Part of a small language model's weights.
Size: 10 layers, width 576, 9 heads of 64, MLP 1728 tanh GELU, vocabulary 8192, 38.3M parameters.
Training: a variant of Muon for these matrices, 874M tokens, 6667 steps.
MLP neurons of a small language model. Each row is named by its layer, matrix (up: input weights) and neuron, and shows model dimensions 400-495. Each number is 128 + 24 x the weight over its row's rms, rounded and kept within 0 to 255. Numbers have three digits each.
After each neuron's rows, "fires on" lists the tokens most often at its 100 highest values on Wikipedia text that the model never trained on. A number after a token or word is its count.

L3.up405:134085113115077149156147134120174143099190160110162133098149115111163145128113092135109137152131161173139147149095136133097142160112151108111162155157140145132170140125147135123129139107080107101126108097111138124139137114100156157123141130101165124140108100141131125116128135152097118128
fires on: " by" 51, " to" 37, " not" 5

L3.up887:089127145128125157147080115140147135106150126113124125133128178141106102121106093135101125106174143156136153148126148160143121115088161118106104106127103129147127111139154129142143097113151108087174112108105097117129144066134130105147122101116143116118149124143104139162107143149153108104
fires on: "." 16, "E" 8, "A" 7, "T" 7, "I" 6, "O" 6

L2.up727:131094101090109166132152118167162101133158128123140119107120123115119145142135096170183141129104125179144083116086148161109147105127110153129152122112096092105173129110093122136112107100108092157160127114138138169106130145107098120139133140142153132100131140134124176161099114116121115123
fires on: "," 45, " in" 12, " of" 7, " York" 5, " Carolina" 4

L3.up1722:100135119132126138092126165136119112112178140132151133118149140105151141148117125166155115115120080103126149134164123150130146142110125146144121110104111102104105136077129120145148180127110078116147111116133104122109154141156155136135141128122091153139135094095116128059099101119090129116
fires on: " and" 29, "," 19, "\n" 12, " ==" 8, "==" 5, " |" 5

L5.up1369:154157131100112117083125101120112109115119141136121162146082064124161066142088151132106136112121158122153138159145101121134145097124155128087113087113139134144134108105112127096076155109103138116136144175149108148139154109118125091121107118116110119143123129164127148149135158117126121150
fires on: "R" 19, " R" 14, " too" 9, " to" 8, " Ro" 5

L5.up876:139130137160111140128147137097108138066126124128114153163114132152159144070153139147125121121129123081108139137131137132145133110125107127099136118155108119081108088118133147138111176145162136143140145130173138141156142135111130140163088140155121149120123154144137136117160112156111092105
fires on: " |" 41, "." 7, " 3" 6, " Date" 5

L2.up1117:125123109146139114141135118160089080099124157143117111153110186157138153090161107096083131128115129072116113125116068139145084120131152136117081157137167128138074102076158150113138114115145081104106101125090126109127110120121099139112163119123161163115115150111191169115103156139115125095
fires on: " at" 23, " At" 12, " Team" 11, "up" 7

L3.up246:131149140081117111190116131135067125142112126128157114123153126142110149139154124130150133163135130111119124134115123125111118115130085126146124163149132129154127104143100144198150123097136097109121114147149144125151112124141097121125100154141145130149145147158101158132100138197101145125
fires on: " the" 20, "\n" 14, " of" 13, "in" 9, " which" 5, "on" 4

L2.up1476:170122133180130115094163122158117119135090152155124152124171124113124156110151124113102096131135116110171109105135074112110162144120097104125102115162132088112133127155135172151197133162119143163129136135141155124121142137137162119118138091135143150109085137104104128140133155045106117106
fires on: " |" 23, ":" 21, "." 12, "|" 7, " 6" 7, " of" 6

L5.up1012:148178145078095105079145128166116071101131151114140130110120086157111147140131127122121184120106124105139137122147099183124122142109137125129140122141116102092081127125136160151092119130113099126088141117125116075141153104108123150112124120101115083148091153138150136197116145131136107140
fires on: " to" 27, " would" 25, " may" 9, " will" 7

L2.up1056:119147151142108101187124081151115095133115148144122098098133131135135122156139092093161134098159116143113102152098131118085098181152116164159133117151123117077136138122154132184145122128114123121134162107103101142106106145120126112115146145125113120131147145106142123103148106117135143143
fires on: "%" 38, " more" 9, " were" 8, "9" 5

L3.up991:129122162131135111108125130129115106127125100156184122098137135125136128114129122092129154104096168149161087109120115100148127110150079116130152158151098112148129165109143103128069141166137103171128118153078153097087127108132129138096119113126096102134124136083091121114113135129139115128
fires on: " =" 22, ")," 12, "===" 10, " the" 7, " |" 7, ")" 6

L2.up1699:127120123174078116094115141148096095132097125097175153141134178137128154127122123140179128102114113146118149115145125121130154089110145117099090105170132101105156121135128146136104128126126140153118130137155139171133142107109121160142103101167108146099127143140095124182133092103117115086
fires on: " of" 52, " are" 9, " these" 8, "\n " 5, " among" 4

L5.up97:116165089088098157138175140101138117140085109118172106111107126170159122140132145109108123127103098132107129147115129149131127131123171140128186112147125062100113137146088178120130124146091155062107131140138149159097156130119105146097144139147110102127102145130133121122125120115075114127
fires on: " to" 17, " began" 15, " then" 9, "ly" 7, " would" 4

L3.up780:112135159125122105139119122120148119119116127147153175135160072155144125146150150135122114133139124161102141138173120081161132139127121097128153076138120141169154132149148082145154096126148102126096170109107095141149099097133133124131098181084165115127140106168108130119138144125102127168
fires on: " |" 29, ")" 16, "\n " 9, " and" 9, "\n" 8, " (" 5

L3.up1724:122090150198096143093083118129141099109129147101168135161107136116082154119107152087114120152097140193127120154128143143103138142132145123171143118125134130138135104150138123154139115158102147086116121151145151107139149125135120145111129119145096121128110130153126123150066131127122142125
fires on: "." 49, " |" 14, "-" 14, ";" 4

L3.up1255:137134118135148132110119129123131134111131127138147191125126148104104146138143111094122124110074136136092126116104098120129134138130139141131117138133149122158112139133141091152142157143154128105122064117091108107093129119074137092146114124148139090150117114135095139081135168123148158147
fires on: " |" 35, " (" 25, ")" 12, "    " 6, " Pld" 4

L2.up282:158121146091126120125127095118095114138089136158127130126123119165171123133147159127089106132149126124138083120138108105141122128191150158139126106137074118105127156106125119139169129086124147145124122157105120156172139131140122108125136133193135142119140119146120177105075096085100121133
fires on: " of" 48, "er" 9, "ert" 4, "!" 4, "ed" 4, "ent" 4

L2.up1275:114085166139124174128144114086126119153175160071127145099156135156118145128143113161131122140170134107131147152135125144141111155127089138100154131141114123118130134120128123100116126076127144141106141145151139129114138125121114150165158144157062094135156125156112113103146104089147131123
fires on: " also" 32, " instead" 8, " then" 8, " thus" 7, " as" 6, " immediately" 5

L2.up465:109109162100078160071124065149106114086146079154144136155121140129126133144125155126109143099118106168169129119092138095125131124135126110145114157106173141160129098081168137105073168102136100104164116060096112125154107134157119101111132111124156173131147120137126128146120098094158148148
fires on: "\"" 51, "st" 11, ")" 8, " different" 4, "nd" 4

L3.up689:109144106101111127153095070117140164098132117129150131143080101138143169095082163144113136132187113149148155107109168106107128130140110159130088162091109148085132105145149152140168118136125147110094101170139143133118129123142122136151119141149114129100128123104149105087147139169150138099
fires on: " of" 43, "s" 6, "af" 5, "l" 4, "'" 4

L5.up1005:108134132136117143133058143105079133146110114156104118120116110129124142104141125116104100130111094128083113140099126126107132154140159133101126150089103119128132099126081149124156110117108137114128132141126095120118173106142181095142122171149163198137099119135127148129132131139150123165
fires on: " and" 27, " with" 16, " its" 15

L3.up556:129145112126154116127125097113144130100153111104138138131160127123127121137174142090076089111150098123084114108136119088121136146129117102206102095107156154116168112117136103097085098108134121137082096084124115115141160112111114114104105146107113089159090173110129145157154145123101121129
fires on: "'" 21, "\"" 17, " (" 10, "\n" 9, ";" 5

L5.up956:147121132152104131130136124128097120095104111113106121116125111174172125104110117091140109104120144140160133156116115139145101150129141121097147128073101119148125110152103173126122098129136116124154141097145102126143118130105145116160165145137119123138122196064133120080126146073090118146
fires on: " inter" 20, "2" 19, " g" 9, " cont" 8, " 2005" 6

L2.up368:196119110120179137109144110172171129158122133112133136117085095171115136118115104135118114137171148126122129119105170134133111108105133170182140136151118150153120081145143133102104175124121111122124126148126146134070147157138104132100123096117122117116109129091090157158143134139134097126
fires on: " two" 21, " one" 11, " three" 9, " five" 5, " four" 5

L2.up364:152123121157120142165128102133125090078094135161145156161171116102136119112147120138089135095144106074114155129132152106128162168108121129134147096146128097113129117138174117147144126134168146111165143119114163114138131104169154097214095120122146166122122154126104127125116142137117112084
fires on: " |" 72, " Date" 6, " No" 5, " Team" 4, "." 4

L3.up395:086142132149098107151156105131107102151155128175136136102102140138083115171109148149066117125148139129086148127161083161129140105091168135158137145124139132100135117132111151166122110131110154118160152104196131150135125131130115120148162097139128186131152127135113147095086078118127124119
fires on: " and" 31, " of" 12, " or" 11, "," 9, "-" 8

L3.up790:130117157150104189113122115141086144123122147092158153120116144159107110133134146078135154125105124159171136106164123146092094144129145099112122175106142135133135100123138166128137110110145126079147159098129159137141146089134125129142109121128124108092137114141139147104128079110114132136
fires on: " that" 23, " were" 8, " of" 8, " who" 6, " both" 5

L5.up1607:146138155101169123085163137122092105144129160133128159114105121135137103098166175106110121082119120105194118150110165116138139120134106116111159125086178088144123114104148132106131139185103126129122169127151139103143139056118130136160133137103120145122146104148097104089131147109137155124
fires on: " r" 28, " an" 23, "R" 17, " R" 7

L3.up1076:137121136152117127114107171126179127174136094086129146175122171147095134131133120161140138138116121162139131164112130165101164156124110126137146084192154074107128137120109135137109126168099168138084095129123175123139130100147123114083092100109148124105133120126138148125139115120100075145
fires on: " |" 25, ";" 22, "8" 4, " GA" 4

L2.up1308:135109097144097086124118156127075110077112118063082170124103122138115127162163107156123139168164092151122161102131162112091115118109118141147153119150104141142115122140163189118176111147113152166129155137102110087183162149144167151149116171164158120129142148141149125111108125115109137135
fires on: " Sc" 27, "f" 8, " of" 8, "c" 7, ";" 5, " and" 5

L2.up381:133112172153116120116109171154143162193150162099150127141088138072158127169133171064115102135084162106147175114179121120111075124104154105176147121126112112166098154127090130100140154127118142117100154068109149087156140157122118152138158144127136181132117114130112156126112104084132134084
fires on: " both" 22, " Both" 14, " King" 7, " kn" 6, " West" 4

L5.up1640:157144138130108140148145150108059113142100107112121126091126148143130098129120134128119130112097146121151098112147157152136130122100076146099086139099136151147149117101154130110149091134132173158125094127156162125137136138113170151149143093123126129092152124073132130142126103134102095112
fires on: " a" 62, " A" 7, "at" 5

L2.up514:105066123150123145133062105139102113138086156124151128146121146128143100146111167142123154128102132111123145133085154182148134152120146129130114102126116104178118155114137165143153150139175114096130110120186112115105152106144081151112126109132123115120149064111092119123115136085155092142
fires on: " |" 35, " 0" 10, " 1" 6

L5.up801:091108106133118126141060134100141128065190125097111158147136150124102124157131148116118097120128150169090134135117141106139128123116085113161114101137155110134189118083163123162135116158143154107111157120122076096108131097100127080150094072172146142125144147104148141115135139113138108165
fires on: " |" 42, "-" 18, ")" 6

L5.up852:120131092170103093161155143145128148121122069128132139136108149123124108139139161114160135143114107153109150101127118124124100122155101134094118068146165070124121152137068148162107144159124133168157164131117148111148130110134111079121133107109121163134096160123144141141140142117119187099
fires on: " |" 28, "-" 17, " as" 5, " M" 5, "." 5, " R" 5

L3.up1214:124138138144133157158105143143128155081167158174135071124132133118116128132193122130083102152129147096135125128121127141146131105127122117215144161138124100092111136093143097145117137130127111105132150116151117129157143141105104132129133134121107138114113099148075123137100135108140101102
fires on: " =" 32, " name" 12, "-" 11, " body" 8, " and" 4

L2.up1525:125130087159147135093124132152095091127077124139101162120127133160108121130141139147107111107121112119126132135125099123135115121119112123109182109094107171107129118109124097166144127113097110138084144168139142104170129136159178122140101121100102105167151169129127133118108133122134146153
fires on: "and" 11, "ast" 10, "ort" 9, "ert" 7, "art" 7, " port" 7

L5.up1316:111118127112116115101156094143123101122122153141145117138137129119071133148146142116136120151113109161117132125126100070191158101150140169108140144123166125138152105116114139141133128144161108147146155078159095118131099131139126122143121093131168116117075139138166133143145118146143122154
fires on: "," 18, "\"," 9, " first" 6, " name" 6, " was" 6, ",\"" 6

L2.up950:108127112131079159134138101145105159111117131158125123183142125065151153146130112133127125114135111124134151124115116096170158127099152129174147095170121109133156097116128125154108156161125082133141132093101118112121167115129110140141121130088148098119137105092138126138086097107128156145
fires on: "\n" 44, " –" 6, "–" 6, "," 5, " -" 4

L3.up925:112134109125162132135124122175129122132134101074139161107105153148120105162142113128136093116161136186158149128104137160154132156102087109151153130108102095116129104092142147126076115114162140101122117142119121124148128124122115134094116146113113133096136163141121124139146126084138123112
fires on: " of" 26, " " 16, " ann" 7, " and" 7, "," 6

L3.up269:129142112140119156132079107127116100106145149188144174167159151157137112119161111138088144146144150118152091108105154119117094120145123070170117132138158111091165131094107132165106100137172081106096116159147120129147170116115138150061126082149084167157120071149164130150119170118112134144
fires on: " |" 38, "-" 25, "." 8

L2.up1659:146186126155137140130147121115080157086139134152125141099099073143064114162121119157139162153105127147120169133103099090139132129123109168148181117181117124125121103156122124161132154125079148094126105126150118133151133134101118106092124170147139116144159123146111168192101171136117125094
fires on: " an" 12, "{" 11, "ob" 10, "(" 9, "ok" 7, " a" 7

L5.up1112:105100115105126092141137131156144142148121131122143117155145129111095138143138092155138115113129095113128163134155134160137135099125119094130110117100147113144139137155134100067103093133163134084164125104140096097118128112123159095105106134115160135067135142117169139120118147147101117124
fires on: " in" 26, " the" 13, " of" 9, " for" 7, " by" 5

L5.up1296:160106144137113127114100131139090102150127087105153124146154166139128138150131134136097147110104179181121138110092140107108101118098068157137114127144161133126136100138115181169085118131103120119164126110107105137119141153096103104115137095162123162133119114111118133149138133091124094139
fires on: "." 53, " l" 24, "—" 10, ";" 6

L3.up1680:168171075106135118133099182151136080199138141145127154154182147121170156104131122138127092117136124176090132107123142141156130130117098157125111092105089124100103146107129131110092146130083139088142156122083125112186105154132112098128120110104130149159104107122153101134146097145123164131
fires on: " of" 41, "-" 19, "–" 7, " to" 7, "'s" 5, "/" 4

L2.up6:084122090122142113134074131139119125157114166170122103131095087119125105163114144114135105094158136113119161130114182164115108112129152131072132128118149095089092151138094113092163130099103134121163132088151164102115104100139166105163108112126107133137123130038148129125161144128153167125
fires on: " to" 36, " of" 13, "lor" 5, "c" 5, ";" 4, "ş" 4

L5.up359:140135081119169143125083125100139082149098116153169105149186133138101139126111112132116096129115120104135177175156142130152122113136130140172181110092136139160147117094119150118143133105147092132138075141130105148148139140148151132108153147122125100095120159152128165133158097175097147118
fires on: " (" 46, "isher" 4

L3.up130:151102145122097120121155125131106128087162116130148122132105095116117166114154102129086126142106117165128129082150126163128124122135151132131138137133161152109135144139111107211118139141154114118127099152084144101149190099103085122137130066185083172150126132120141146148149121128096109107
fires on: "." 42, " the" 15, ")" 6, ":" 5

L5.up430:163172137105110160141107102099096140148107113091128156128083132087094096129117110151140171123163144128141162128094142088122140118088089112105104110120157144096103106133128124133110136100110142135084119101188095114168148088142147128102119143151137152135097123132127143115137156183132116134
fires on: " a" 61, " an" 6, " e" 5, " of" 4

L2.up255:098143152140150163090089119110120111127070107089133171130142126090087168141123133137148183124151116105165117114135128135108129123166116113170110165142155146128133153136160121123104168129149118164110119133139132113113156129171160111100148160139102107124151141154120127132111137110124154162
fires on: " not" 21, " just" 19, " only" 8, "n" 7, " so" 5, " dec" 4

L5.up1626:165133130130089189105141146138101106110140126100118104095124094146110133150104116125185105117120101152091135155105131135151161107119090152118110085122128132100139137078135183117101099141133112150141138133088077122108138127116131105124159106146117154112107133079115125119156121120152104087
fires on: "," 84, ";" 4

L3.up765:134137089133194115156130114161162169101106147108131127104103078130170127152148130129108136152155141132133104126098118162119091135095125137118155128171161141168119113147100167096140161130140113099139108145146076112104132153111160107157079120110115140149134152142112089154113112113118147062
fires on: "S" 19, "ic" 14, " |" 13, " of" 12, " National" 9, "ian" 6

L3.up657:139103169112094161107122150164131112139135158101132143109140096121098114139099141116106133104106164135179158116109097103122111133153079119134113119152127088053125186108132134133104094164155132127147091113128147149121128122148120137182080113118125121102131187116104130175118103116151130097
fires on: "\n" 34, " and" 16, " in" 9, " |" 5, "-" 5

L3.up1062:092142131127096150127134093086116139105165138128138126160155122126144148133117119144109130125154160163087185121155104149186121172177121090104111137134180114138137109110143187133091121147109126139132135135140093111151141133131109097121136123119104122130163068132150108116135124100138125121
fires on: "8" 12, "0" 11, "7" 10, "2" 10, "1" 10, "9" 9

L3.up755:169115098083116139151160076069117093096151163122108112089133108127118109160123119166092114108156144111108141157162146128201135114138118128160118139111137125090082108127128097155094128141099121119151128116112115138102101145125143128130145144132116123126132125126169116110167118146197089107
fires on: "\n" 43, " but" 18, " there" 4

L5.up838:132156123132108134150114109159117085123130133108162192142110145154125074110172132133136116115163137099125113131123078103122093120105138111152100113126073092132104095139124126111100137096153111121140107126118124151107119149105113171091124165136094162141149154119152148116123137113139101069
fires on: " I" 17, " to" 10, " K" 9, "ur" 7, " L" 7, " must" 7

L5.up975:145133133145144141158167138159143115112128118179134127148124143099109135097134145184156085127154171141113137130099098143193105115139097149120121158145118136108115154109155117135136118126118127132164118137143140108139131130102147118119081129143100109158123128167128110148123155158097156107
fires on: "I" 31, " I" 17, "at" 10, " one" 5

L2.up677:067106143119120153123130137097104146127131133166161147125128155133104107087140119174150110161139129131146096120124162174152126084101121109125160081174138118107149110155137146166081104091148155107109128131134127128146125116120131113150132093107095114122123149167137158116155141149159136098
fires on: " of" 58, "." 8

L3.up606:129128147110130122153139136154143131164148110100119143121119119165107127117113107124107142116122159111122112145186091130081092115140116110139143149093143167152153163140117110178120127141118110115108147156122115110119088142076105115104156153094096132139169141113130107141128136085104143144
fires on: "f" 13, "m" 13, "c" 11, "se" 10, "w" 7, "par" 6

L3.up1442:166139111122095101126147108136083145136090144108144102104109166166143145130119114122141117135139156173156105143125131102143128098134103124120130138164107122150123150154115132155105112088155121108152079121123088141154139128141108112142084123146132126108137129143117182143116128133106134158
fires on: "b" 18, " of" 17, "on" 11, "ro" 9, "ing" 7, "ric" 6

L2.up261:149087125112116104108128102108147145113095106101095144112159111138122136161136148155126085191165158103154115117115129171150126126112114092108081126129098136162087085150111142095164119135166131098128068104162097135115123162108085178125130119139142126116146126130118133122118116140147120074
fires on: " of" 43, " 1" 9, " |" 4

L2.up905:144179166133131092104157136143149156124116113108123150099134136106151159141125112135141119105162128155102148126121122123141132139097074102138130130157119138127146094086138123103062128082138094093152161107099135109100109137120133124122140162131147125164125154139177094136131112108104111134
fires on: " season" 24, " Division" 12, "s" 8, "offs" 4, " seasons" 4

L3.up1445:098133146110167139125160085124141131115109132087113163157115136186126144112136128122121152140103157123112181106163123143134134164110126096125125144150126131161126138167131109113132109155101123141135130093125140096167156128112130123142078138111101067111121134104111148132121133121137129121
fires on: " in" 19, " to" 16, " who" 8, " had" 5, " 11" 4, " that" 4

L3.up80:158125128138138118139108124124137168163101088117116142175161153143112145108147134182152120121141096109127114132159134139123128090137110132137127149112146119135104133136144118123127073148140181115113183136085138154133090131142120118107073143133148126140114084164127145135119115133151092112
fires on: " which" 18, " he" 9, " from" 8, " at" 7, " before" 6, " she" 5

L2.up1284:114117170156105151127109102152111108151117158164120138108160124143197107099134156145083118138075133105146133110134122171162086115141130168108121118116170114116168139100126134152137094065100107127132109147147163122142122094107153170151189159165073121144143089147123100117145152131125102083
fires on: "-" 20, " with" 12, "ly" 10, " up" 8, "ally" 5, " a" 5

L5.up648:144142087141104129110099145152129131130096168152128138133124152126143119123130125101121108116135135127137117145148121105190107147120133082133126133124135062127107108112135118109106102100180163124133125138114110091139136078146136152114146157125173202100130095145102194169185123176161120104
fires on: " at" 40, " No" 12, " as" 8, " with" 4

L2.up845:138114072134124157087099087130126140098120143139151134153128137128149142112137115157163106143177147159118108122114171159126145126137109144080079136133117106136105129107110101123107114127139138152136132139130120166151151139128131141095110118160119159128155147091136112146151176155133104070
fires on: " of" 73, " among" 8, " –" 8

L3.up49:102104142139114122137192129123138074157097100115153161157109115131153142132128120160081109101080092125181101087081106154152160102107145131178124141156091122115111139151143127139141140122067114102125126152129101095095134122135136147115137134162152134094120086159099131114128136087162144107
fires on: " of" 37, " in" 6, " to" 5, ":" 4, "et" 4, "ear" 4

L5.up765:163104113163102159107130145148132167132134113122082087110154134119079173146156129169121114104141168163131106089152154135157096121107094120153136141146134105119173160113094119125158113086135166117172138148104159123104081114091141126115122126184099126136118142132097130139135130118084120092
fires on: "," 47, " in" 30, " (" 8

L2.up203:107108091098122100102100086127113115122147115108134092130084136051141079099104104128149144114107110122164110083123106119107107144111125103178094143160168079111100115129114093106157104127134120162096106142177123109167182109196122110098123143140107126145152088148082136140147128148135127142
fires on: "-" 23, "anc" 10, "end" 9, "g" 7, "c" 6

L5.up883:131138168172132132116126135142111092136137116140142120111153103166184147108168125112135124114168085144069113133093096108111119100133122100133144175112137161153108092115108103118137158124124127121108112124077131118140130155141125096088134110122135156132101176126117151108153132120163115169
fires on: " women" 21, " Women" 13, " Pr" 7, " girls" 5, "omen" 4, " men" 4

L2.up1189:129125168131102145164095159151115149159103154064135170150135132144154114113105119138085104148122091146124127128141100144144108155111108127119102111107083110161144107108098156143101117155141190130177126109119181160155113151111098146162136092119132144155133071125128176090117124108138108137
fires on: " to" 22, " with" 15, " of" 11, " the" 8, "ing" 4

L3.up448:100168088131121129109107110150130090105137091103125116129127120193115109160143127159169098117087157119154093119153140138152123138111092139155132107091103107146117132141111116143145096162146142131164143114138132122138124127151139119116123112150147135100163126103109142111099094149098101114
fires on: " in" 26, " on" 14, " born" 7, "," 6, " the" 5, " at" 4

L3.up1240:167136159161114119151130158146155126136176125130080084062163151107149157125122114125093127114129135138150136147100106096112162119150105107092135160158146116149142133154066126136128150143136147120135100144178179117066122115154155132133087137142121185098161137119108090133115118128129108111
fires on: " |" 86, " " 5

L5.up972:106146105119097119156135104116097154142157151138135147089145128106161097119123107135095135122099088148127118137094141127115126127119144134129161154139112133093129148122145122152078126167123090148137112095121119122106130184175127119090144142112119153126107152130103121092174140129155093092
fires on: "L" 40, " in" 15, "in" 5, " l" 5, " read" 4, " releg" 4

L2.up1564:127129120125077143141139136132138113142122123133138095112139152126126183131115121106126126140123158137134169139101140147107153121137105108082124110131141103107119125109106100107129141117129120117165133097118111088100167091121121129137130160124125123120147111092198146137139157103096142088
fires on: " to" 34, "==" 28, " of" 16, " ==" 8, "-" 6, " by" 4

L5.up1323:114142101134066130158129109124079117182152153128183136102134088113102104129115122151124107137118184145131096151136132094086109142139135118139139092147119097118094118140152120123077173129125155111103140133155082143118136130131145130182158105113089153107136172106113105089100127116131098124
fires on: " or" 60, " and" 8, "ly" 5

L3.up259:180129111121125159125090115152147132110134156135110118092108119156129138132106166097117087127143122155112114090183144120138137131124107109085092095123128138185155095107136092138152100162111122116148113074135128146131153143149126096128169148102155125126141128099105137150154123139115125097
fires on: " the" 41, " a" 32, " this" 10, " |" 6, "nd" 5

L3.up1435:123167107142073152138106145063133102074101147142182138123150128149188158120132135133154104111202144108131143112133108151103123105102103150093147101162144106118152137136127137112127159119131155162095121127105124164106127141099137119129147144149123069147131108170092057105131114101145126104
fires on: " of" 34, " main" 7, " key" 7, "up" 6, " Other" 4, " with" 4

L2.up1602:141125147110128105155137119118142131124107163122095149129111097170116121106162134171098074138089106141180137154120184126161137094117133118079156124146140088150142133136164115118115109131114172130138104122155129134083106114121150132107132097141124177111122121082124140150151160139120073133
fires on: " |" 77, " 0" 6, ";" 4

L3.up884:137153163112150124128157131121088129119100117130183116114115100144174090134107119155113116099104133113166138119141108117138133122120169172145158082112131146130126114105125124159195127105140121111135141169130111155113104139154154114102123144139143155120163121172102125124097108095127128114
fires on: "ed" 18, "s" 16, "ing" 11, "es" 7, "er" 6, "id" 5

L3.up1118:108081150122131149102139114120115170138097131143105134153146082126130161161154129082138090164127184116101144136159119171162121174128100120137131167134159150142119134118139143140127153122109105140100146128091136136133099092109123150109141141108077147091123136122137124141152086134115111135
fires on: "ou" 38, "1" 8, "2" 5, "8" 4, "4" 4

L3.up839:120135120139109087084133123113098080079097112121154115103129128114117152123165126137118124111126114145126131116114109131087092129113176095120094153137115111112146145100132116195092131104105150108181117145106119155118138149197131104128165125162136081100091104129116119090129153110126116142
fires on: "or" 17, "at" 13, "ol" 10, "ot" 9, "on" 6, "ar" 5

L5.up20:167102109143105148151110104135100139121156129123121118140110142117110102156185117113116139162168165145155071133133114069122132084113114150148123085140135160103129126144068112141102138151128135132135140106167145089134134143132119070170128107123154122117145155116138151149131109151131116080
fires on: "-" 29, "c" 10, " |" 9, "re" 6, "é" 6

L5.up701:116153129132121099173134130105091096173150148108119099088142111157149125148102184117098120070108145130117135130115094122082157137124123113135152161119144110076125120164124156138097108138148103126119155102135105096106105126131099118118151124132112116128108118140102153121119152144120106138
fires on: " l" 28, "l" 23, "ol" 8, "el" 8, " coll" 7, "L" 7

L3.up1069:154136100150128095109089150127128119130156155126140075144116157150144142091125100145158138137117144104109154115091104132147158129120090120132107155132119142071150100118113136156137162124152115106149135143135070094070108148145126120140127115122108106084067115122161123114112140103161128098
fires on: "-" 31, "or" 9, "C" 7, "T" 5

L3.up964:097135137089127125130115118100132090139099102161111114140171152141145114125121159072169143143132138137140182105133155147131106113133124147133111093129143133147154110147121127104128122116100110181129136153134130143093140122131111110062154162123161145122113152152116141120157122114096123120
fires on: " in" 20, " on" 15, " League" 7, " (" 7, " Racing" 5

L3.up188:130131132149098151139125086106167111095103168140137143130170101125114125122170155112154143138130139138120118151096156128171139121148144085107133087151134084087194143140121129176156087159153116110112101110110095115143101101134070148111162102111130157143108117159112114144113144139145141131
fires on: "." 69, " |" 13, " /" 4

L5.up696:090126149147091118128133097135143097134137122147158105124130127132135144125125109085078079148131107151136150102153134098088138124108120122114177122143143159103155112132144155162119106138127095121134136139094145115117131125101121109155149145144113127111167164136081140121102131150095132113
fires on: ")" 40, "\"" 23, " m" 9, "." 9, "'" 5

L2.up1332:133105093093108147167136134122150154144123168098106125141156152106158171147139177136118135146157172129132151139100141132113096131130164134132127106156132152146153133138138117131101113134130127113118147111097122154144117100132114136134152143137133111122096103117164106121160135146156074144
fires on: " to" 34, " not" 18, "'t" 10, "n" 5, " would" 5

L5.up478:133121146112165156088170133130089119105145139099130132144101125082143128111109153152144154074145154143133154125108112149118103114083081115159104132095111120094129174122172143107073113123167084163134138111108096124142177113166152129131128135128135101079152110116124129136139117169134153138
fires on: "-" 32, " sh" 11, "sc" 9, " sc" 8, "c" 7, "sh" 6

L2.up528:152127148116140139135164110166137130119123147093084120135138092116113130093127098119095121116060124142150125124115116084096146115124133135076100143139130069112116106131152143116109097124156149127152100134111181118066154131125159130151115119116126167130139147165104143105127153129134117106
fires on: " |" 60, "|" 35

L2.up666:160129138136133159127137109106137105137131163133119134142121127112141150136143121174111076122136167145126094157103122171166137124094077145158150125113141101130113120152149119108106108125100122139105089163099139075161122115095135119135097129151149154145125165147119082106127146100106129123
fires on: " c" 38, "oc" 10, "au" 8, "g" 6, " conc" 5

L5.up50:135181134122123123114112138078090114069126124135150104102145109146147116108160127121169116121105162121159144146145141138145134145134131135105132128148110141126126120137169125110130123119098121140124149167109088082151154153141108161082123164113101104142125145117133084143094148167133093140
fires on: " Mad" 29, " car" 14, " lead" 11, " cab" 7, " conf" 7, " prop" 4

L2.up0:131117130128143132091090140144157114152135144131141105126119134127098083125150122156158109128101111147154135121142146172117144159087116125143135121160113101157164141118141135101163150164156130091144111110148123128133174188091142142115143152134119108110128079121103070162083179134163116145
fires on: "%" 30, " |" 15, ";" 11, " " 7, " 0" 7

L2.up1222:137156129124126052171091120113058140109133125115137106098102119153134183141133083108132097133163166132130103096118139108122124147088108129124162150115125115100152141118196136113145109117136156113131120112137113165149149131129143135116145169112104116121173170158141112144108118190131084107
fires on: "0" 17, "5" 15, "8" 7, "00" 5, "7" 5, "9" 4